python train.py --n_head=7 --n_kv_head=7 --d_mlp=1216 --vocab_size=8192 --activation="swiglu" --positions="rope" --rope_base=10000.0 --attn_scale=0.125 --init_std_qkv=0.0511 --init_std_o=0.0511 --init_std_down=0.0 --lr=0.00709 --lr_mult_qkv=0.5 --schedule="wsd"
MLP neurons of a small language model. Each row is named by its layer, matrix (gate and up: input weights; down: output weights) and neuron, and shows model dimensions 16-271. Each number is 500 + 25 x the weight over its row's rms, rounded and kept within 0 to 999. Numbers have three digits each. A neuron's up and down rows have the sign that makes its largest values positive.
Before each neuron's rows, "fires in" lists the words (lower case) most often at its 100 highest values on Wikipedia text that the model never trained on.

fires in: "in", "from", "of", "at"
L7.gate259:486459550483468479515520487503500494492530495513495486511471513509522486499503462513545491526522531488481481516471516505490517523538517511513571502496489486493501473535479517491496457468515477532512501499538540474516489479534534455539467535512481492539466493470490519479507504449478465520515498523456471523494459470444549510517480539530516486493572483480524486553545514500493498477500467460488475460501508496477460510434507479504484474499489481483482519508460486515500520504472520546521518497546513492511497508531505533547524488513531531503487523520519487499484527510485496509512506532483499498490507507517487483551528500460529518509516503481536550566496496475468525514489461498511496459486490554538481493472535456518533474497409505464522537461545491498495550509487453
L7.up259:489506477502533476497496533492499515500473533482507527480483496448503460518500541508516497503505491522545494502492500453437544490470516535488466512489465547482498514516458462458463503486496490464496480474528478487527463501485451543477534504540486534512536429564528514527494502511506481513510492508526499512493512535517506486498520453512540502500493525513516550464518574495481478558483518462507540494488486495512503481519503521497480568477474503529542497474493477489494505545502519516508474489524459526523473510462508503526469490540539499502481454481483515539512500456505479545500428481487473473524487511494513513488536516516537474477519494502503512495497493479530523493526478466523506512501510494512499484511507550494483479489513502515483539534502493505481511499500542
L7.down259:524538530515462506527487499521484496494526507496512470506495484493483492521499517490457479506485505481523505461485445497495522500524491530462474476483511450510521548481495503498500508457497518493469503502499494518493489507488462505497524485474472537502496496476486521498513507518525504500487480517546526521517518492489494473505490462506525426495470504481537525499493501501514533536503487536499479521551487530472492500485474474455487465507503454511520505565450527514482524470504520513498537461500507516466539528523497513525491486537469513468538485524470508509487496553489500475498501497490459493528456518543490556563527506517488497574527485506509538516502476510489513506506523513479518512538486556485485548520486489476519502482488507502480498510502527520507562520513510

fires in: "at", "known", "of", "time", "the", "such"
L7.gate702:537499496491484492496483479479461505459484481477488512482442464543503460519505522481523498483519500498500494537476527470499494564507511501530500508526534516476435501480490479525509483515539490522516518476485496471493511476514524485498517507555491475468481508433496488479499489542512503519523475496523522471530484493476559508560488487510453494536496523519501490484488564450475479524507482514499524515516462427525481487480476515489551475531514528474490497523498490498507520511509506522503491504530512465449441453452504521462542533536529544475491487494519495531525503547544482431488477515514488469485466528470484544530496517513497514506511488514518479523478515479515530479476494478541476518541516506507520441538487489502516525499529485508505469572472488481488527478475505
L7.up702:527499496477502494496499499515507542504500486505485507482469499528529515518509499479498452484496483501510454508508559521495508560488497472520528497543523505513470496529530459503523483506482509478502514471516486505530514505457530515470534465459517453520561480471521518502519471524487465505536442498483495484484483499512543508518427579482455437510533525496495472492502496494487528502514527570540506468484474505441480488471483524520469467556476516494494517538515521515495466441500537485473495519531541519495526509492472506471513523538520485538529461537545463500503489508530487481519504540494527519529460514484526522488463488483467474484519517508514475544501515464484477537512502472511489470534485520488514496504506467490528500538490500525495494533444526519509500561483477
L7.down702:491474484427484536492513530487505497513495515511505498464463489474503529538521513499495462515483494477505486505493459487529530491518502549482503489498496480500492526487518484502501511498487484502492511506529514507524504509495507502543509548475484512528524522474472485481519508482517508494447470521486512462536507472536490503481528513502543456532509495455513486472500477517515486485461496491495450506512455484417515477481488517489502456440435489487515483481500503493487486505509545494532509507500465511475513501494498494511527505461496499481499489490538508492457489505496511486499516536511499500506486481509486490529539509492514491517472504523509520504521528475474555439518481505509569524522500572492536485545517523476480532519477541483520531501514490530442521490485512

fires in: "at", "for", "under", "0", "of", "over"
L3.gate834:489553563499481507527504550526503488508501493460480507482463458494464514492483534509542468488519504537498507495524474467489500503482473544462502506535540508504497510494494476513509511511504537529499514503521513468471553506484485498483530495509495512547465498492483535520478507542517479493485521517495508531514518516519525481507456502502477496497519502480543500464535488494513561530524516485560491514466497521486514533526435514477502500528465481469501519500534461483503499497506546468531490483482532523476485445499491477504484532514490480504515529501509470494518508483510466420517440526525485490500481485506459543478539473512525496514486479535492497523476516533495517468518544491474472479500528507518473481548541527500495509534491476497496485506504537478448499533523528
L3.up834:547481541484454502526513501499498472479515509506516497445510456503458519562520510499487524496510505465511504528522505459493475518489483494519473487554498545531493565476488464507515533470490485538482486531483483505454495489490502490474521468531505497503511464474524510507498499498524425512495515487503511463542496497549543480492536531501532527488481481505541500505537470500541508492502516465484505485500509452469494481509506485544502492507498475512542529513506522502504477502480523529537481564493494498482495549486489505498521495474486494492498477492500544515509453504467523496494476499515479505429468476475481541481500530462503552506559505517516481529503505519527503460519488490517513481511498534492472491474468479481509515546540477505442506483480485509540463530425486
L3.down834:515481492508520544501490517494486477502463484474495514492496484519494449485501510476512495503523464473488462518492495517503507518517518547502506542462496507484490486458466481473505503500465492501478527493485513463532526491505507490493469503513486505515520501517533536511426443500513517509489524533526479459500513478502556504503518498502517515469500507499491472496472502498530498522506533462495478467535467500529477442479555533488502513489511514486535502548484504508516491528446558526457499565504509490453483511505509524501492505488489487491517485491483488494487487508539501462491496497498515507486515466476536517493507542542467541500534497528461490502501524515563470518493473532525521504522489472492540479517479456526516518512493537516491540512534523460544475541504506

fires in: "it", "that", "which"
L14.gate537:514496501472479494494510483495534491455499506517502535527525540476494487516518513520487495422468505474527507525495459488510478449494534472517461495535503526492484505549528497504520566452555476496466475493485472470493547463484486457522493488449521482523474497507509480471511517529469477516507505485480476498540522500474466542505478530516473505549511503504496518546515476545492470474499505509483531546458505512494474535537474494457537572482562483494514513507523518496542501539496493548492520492484486502496510491509496506474537517538481494536527526508480537511470494473492542500498517460536483510489537515518492492464479503536485500514468516500515444526497521481458509546513514506520512509490517475514494504511476512502523510511483535509489524510527471515502481516486497
L14.up537:492522523440459489500488500485515557487505499482499445521506520461443454523501484523527493474456483473449505470462505482504481490524499511494472532536544526489538485441491467499481524513540521495519500479458529478477529518477468485492546491453518513509487491517508519505458474514510485510493482501482453515518476537471502485484507506497495446491503503491564489523484498503477536465444453506513504484463530474471503462517511501459504495519511511498530469530462469528494489520513509485484493526468492491503515545484520517530489494455508529504489471472484502555474521492500559540509473510472498512544502472534474513502537532483503526481490536491543500486507461469498501486544538540477531509511525464535532495521515489490548481496468535517513504493485522541515431477432476
L14.down537:520499519472484516505529504539493495498498509530464511477529516516485542489489510513452510535496527492481511509478479504466537433543490471511529548500501500530460481517546508481514495493503476518520491537459485561462442508529494496493479497490511459529501528457505480508510526509556500503512518480481501455462494502524479476506516502518486485495478462491443477485497508451485471528500529495540478469473504478505515509564508515528487493475465479536462475534524489464516494514499483498544502514492495514505515482532520476510507478493482499516512535485489510508480522499511478530532484501482480477526522479520506512506499462524543476367452468472554534478487555462537512512505492501525463481472514489493508619459458489504530506514518527493473500496483536501470517554471473

fires in: "of", "for", "between", "at", "as"
L7.gate360:474486495545477527478451516518480492490493494472526492500511505469487537518571478522464478489550507453481479516472479512522520489517498526485496526446466464519528515456492511455501493474525529493500474484497472513489517464558506475490505455518492468543465486517497518512482493499514517499500497505489488446512461505455515520504532513463514480502525477514508482502494492479499496492467496477478517487479470487469484513481511447493487512484552529484525488469506512508487474494496546529535540495486523502556521540515494469466549511497538475520535491478490490464477514518491496499512487520483464488504530484497450518529504521522458532518505500483551443484529528477458520486500429517470496486508555553521472501475479494486524502525452501494531494463470452498513498507521522
L7.up360:489505523475504466462503523471502482509514497495498502493541503511497466486558456505531503536483469496454481529539519482465490504477452493471526485489505472502456523508488526512457471454487481473515472494475522509536462515530511534498483534509491485529450518502498505491464515528485507535479499488536575498503536558531489510529512520496527471508518488483448505482538515512535508523489548537483502475543503504489517532499455523499462498487503509494507447491470500483482496512481458509512484466530483476479498491504528523428542480499504482487485482505523502495462517456509498490527533542520469476508495543542540489529493492503511496543494500505482484531486543537511503502519483482541518493522510481505504488493491519490510511509437479535516497531533498505490482495522504
L7.down360:505502461518478492514501506484490435536524519455517510509473544472517509484477515484512468564510461515528525493497521492534482490538520563507494509503503478534509469509464495503524508519478512463496474476542525481485467510475464474486522507458461490523503511491493472484508512480510525523529449504480520516472512531467484501509516492514510487470500476541493474478458527514443491462443500508457431474496509466489489457490504487482514500492520497476527492505507507519522514513485513510477540511481447488480539468515443461514528480485532518445537502505478498488478502472472506452484510519522484482494469525587493500498537458506504509525482520523491535524531509507516470489482558463543509497504474526485540517498515493522497478499542464491544497486521481487462540529468514

fires in: "it", "he", "who", "that", "she"
L14.gate592:497502573504501494542504459529512481510475496512473522515514489469509494514488479543474503499492509527505478475531520449495507450471442513509465500481484502512525500543491512457449541480520502458468515492520465480513527512461482502504509509513508487470492486548543476451524504526517491469489502481542558516475519467440468514488468514519525540502522507472466514549490472512495496499536501485511504520509514420534493522491500486501473523525512515509589533470485514481470458516519512510502514513479506495441508523509514514522513533483517481512520503513480526505538506488495518483510488483582506538464519492496509482495496479541499510504478535529520515519489504516473507485507508517463485534528483490516478521539510457465511493537501466467556512496484539509497458513493507
L14.up592:505543510488463537499501513475505508498508531498521473505485488453521482521470535532488497506486500484491502500519545516489460425523511448463481509475552475483503522493484487506519487539483471492489499491542518489519526556478465467529493545498499520517484446525492484465537486434482512496488504471511515485484509475492477491466491505515470515495502548491536508451532493510538481494457489517522486515470476510498509483521538519547492559561486539534523534431526514500478465506512516497504471513490508546465480486464547486496471551507464482490510458491505502494502440545478525501494525524509545494505508504498491528455485541527477473457490541523489480502458477498464460563454530499517477545516529499496489498523527524542506541487476552494503523546476480499501483537442475
L14.down592:505537478500517495546475537527503483546489532510515523501498531513467501461493460484500502512502491513443483490505511513451514475493482450539509503536523492495503516509480524489478488535515547513489515520512505460480526509500508465522507492534483516459462533495472519518502514504529553521497504473554481468444575463508503504519491487510508519518506544511514515515527505498541469507525463489521453466521527510486557527482506550526477536495475505479499476463515473535495510480473477509491511497498504481511537501548458514503506548534474490486507519518450504527494501473533487493494454452492496498510547494521492512457521514516483502447513479463513535505516485474493514455546464494479499523481495499553502535463477498479513506481497530568534532509499490493494469503503505

fires in: "and", "in", "from", "to", "for"
L7.gate922:481483491494504509472537522509514525501489482505534483499507515484474499507469489525525508527527502479484488546481552497476473507525525508481493483553507457508479506551476476490512503534507469484472471441508522508473495523518508490475513528483464503495464454504515453526527485482502540473502474514493477472483497521452527473507456453481509456480492467498513527500568502572510472507472494475496490503478526474479473500512491525493476510521472451501511520510510503500499458520485488491509464502531512462487517484553494513501516538507482519511524494492461478530468503535454481507530523466525511529534494545543509500483511464495493485512509466495499438493536520451486521510479505509517533466518525486513489496465515541506486498498476552475534532443469492497582480521487494
L7.up922:497543485519517499521532522491510490513477479522507528500527499471508484520498505476510500473527514523502484502507526478538468483441478532507489531519482471537490473469460497482515465496511452479475498467474476501486508455518482475504507476505475524507547502499476494473481480535506540505485462459521513539522511467530524452489506487481463465472492477500453498521503490465488519509448487491486516464469506467523504532507494554486502468496495491487509477514533514562487510483477493466531503507458485427524517514516489501490474503541454557494514465512459514481491516542488519495502456482541456510488532507514531527488476485532512493503498516497508503471514503507509507483553498538546550524502514577494502474513491525520513451524493517487512502500507479467513470476500509
L7.down922:482506518540493546544540493497484490539498487482462509522497454483535562485495527493485534511503494526521516496520491515539488513494482499539515522493526485530500488526471559494454484525475516504483521517499521515514505548523521510521513514516510477507507568472504570431529523482491565525476524500532501513507507511440463498528500509539498505536494528456500464467533483466524512527544469491489525504471460485473480503483487472503474485468527514531474489479515520525522468520520519489508516532497475516558494489498509496482507520517511471514472512525524476526503496509463500528516508507492478466534466475497515505527502499526554498510478535510490466516505535505517485473554496512506503511519443467524483500512473485486483511462510514500491471501500526494500443505529483

fires in: "at", "from", "in"
L10.gate663:467509489481459513498501461512507560492502520563489512523491530428505520494469515481502462534537501507486475495513495493470485447469527509504487554480495508487504496525508484490507466493506519458508499494513510498490519528542535525522505533504513515512515446490511488462487516501539552543547513499464483529502548519521554491556510553525516477509516514516516527486503483500505436463522513517484505473522501472510474519464518518480511478477511432494513511478532526468468509499472508531464510557493522515492522467489491491533486498468494515501502507493509493487488492482489490521509498492509496499495508507509501504479493513456510507502493497553523504580463501524466503497531490503528528519503497526524522508492502509489529512548534488514516483438486533474486472494513540
L10.up663:494496481490516531508503523517447502572541436467470514511505499493517521503530515513532473489475519511437489464493529475496534481510471526498490476475505514530510488490526525503560476483468514478500479439516488445480479495506494488463463473495489528470503477512494517532491473520540502528509489483493484524523538527538494469480491493486492486510502466448512485439517512493474504469464474509494504456489496517518466495488494503465489468521478537490453500522498489499508516465507493471510504499517494488500538511525484510437489495554500454472494463505514466533528467515495494499546467511503507512505474526522484545504525487501489463548485506475506458453513514502492507514512519531517486483457550496512516477522512494500457472503494489556491502581497466529459479464466462
L10.down663:480531547494509488528443499515417526518465497507459503469478493495506477503523497501471505505481498501471536491501536506502519510491460493539546503461551468508555504493505481499491453499487485532513501480520514509494536498542459519490532486473475483540507465531498467446524469490456497480501493516485513504510485464495513518492488496507518471490479534443518455501507485489502501548491517515477504522512501484486507490520503503502507488492467516490472512511516509473496494501511493461571462501535500523490537475480526490506498506527511515529470491468524458491495534500479472582459480501499453536521498510487516525486490494563490532575495520484477534542503458497507488515511524511471534488472517495493515455481476528497516508481520518502472462459512467498499475539487509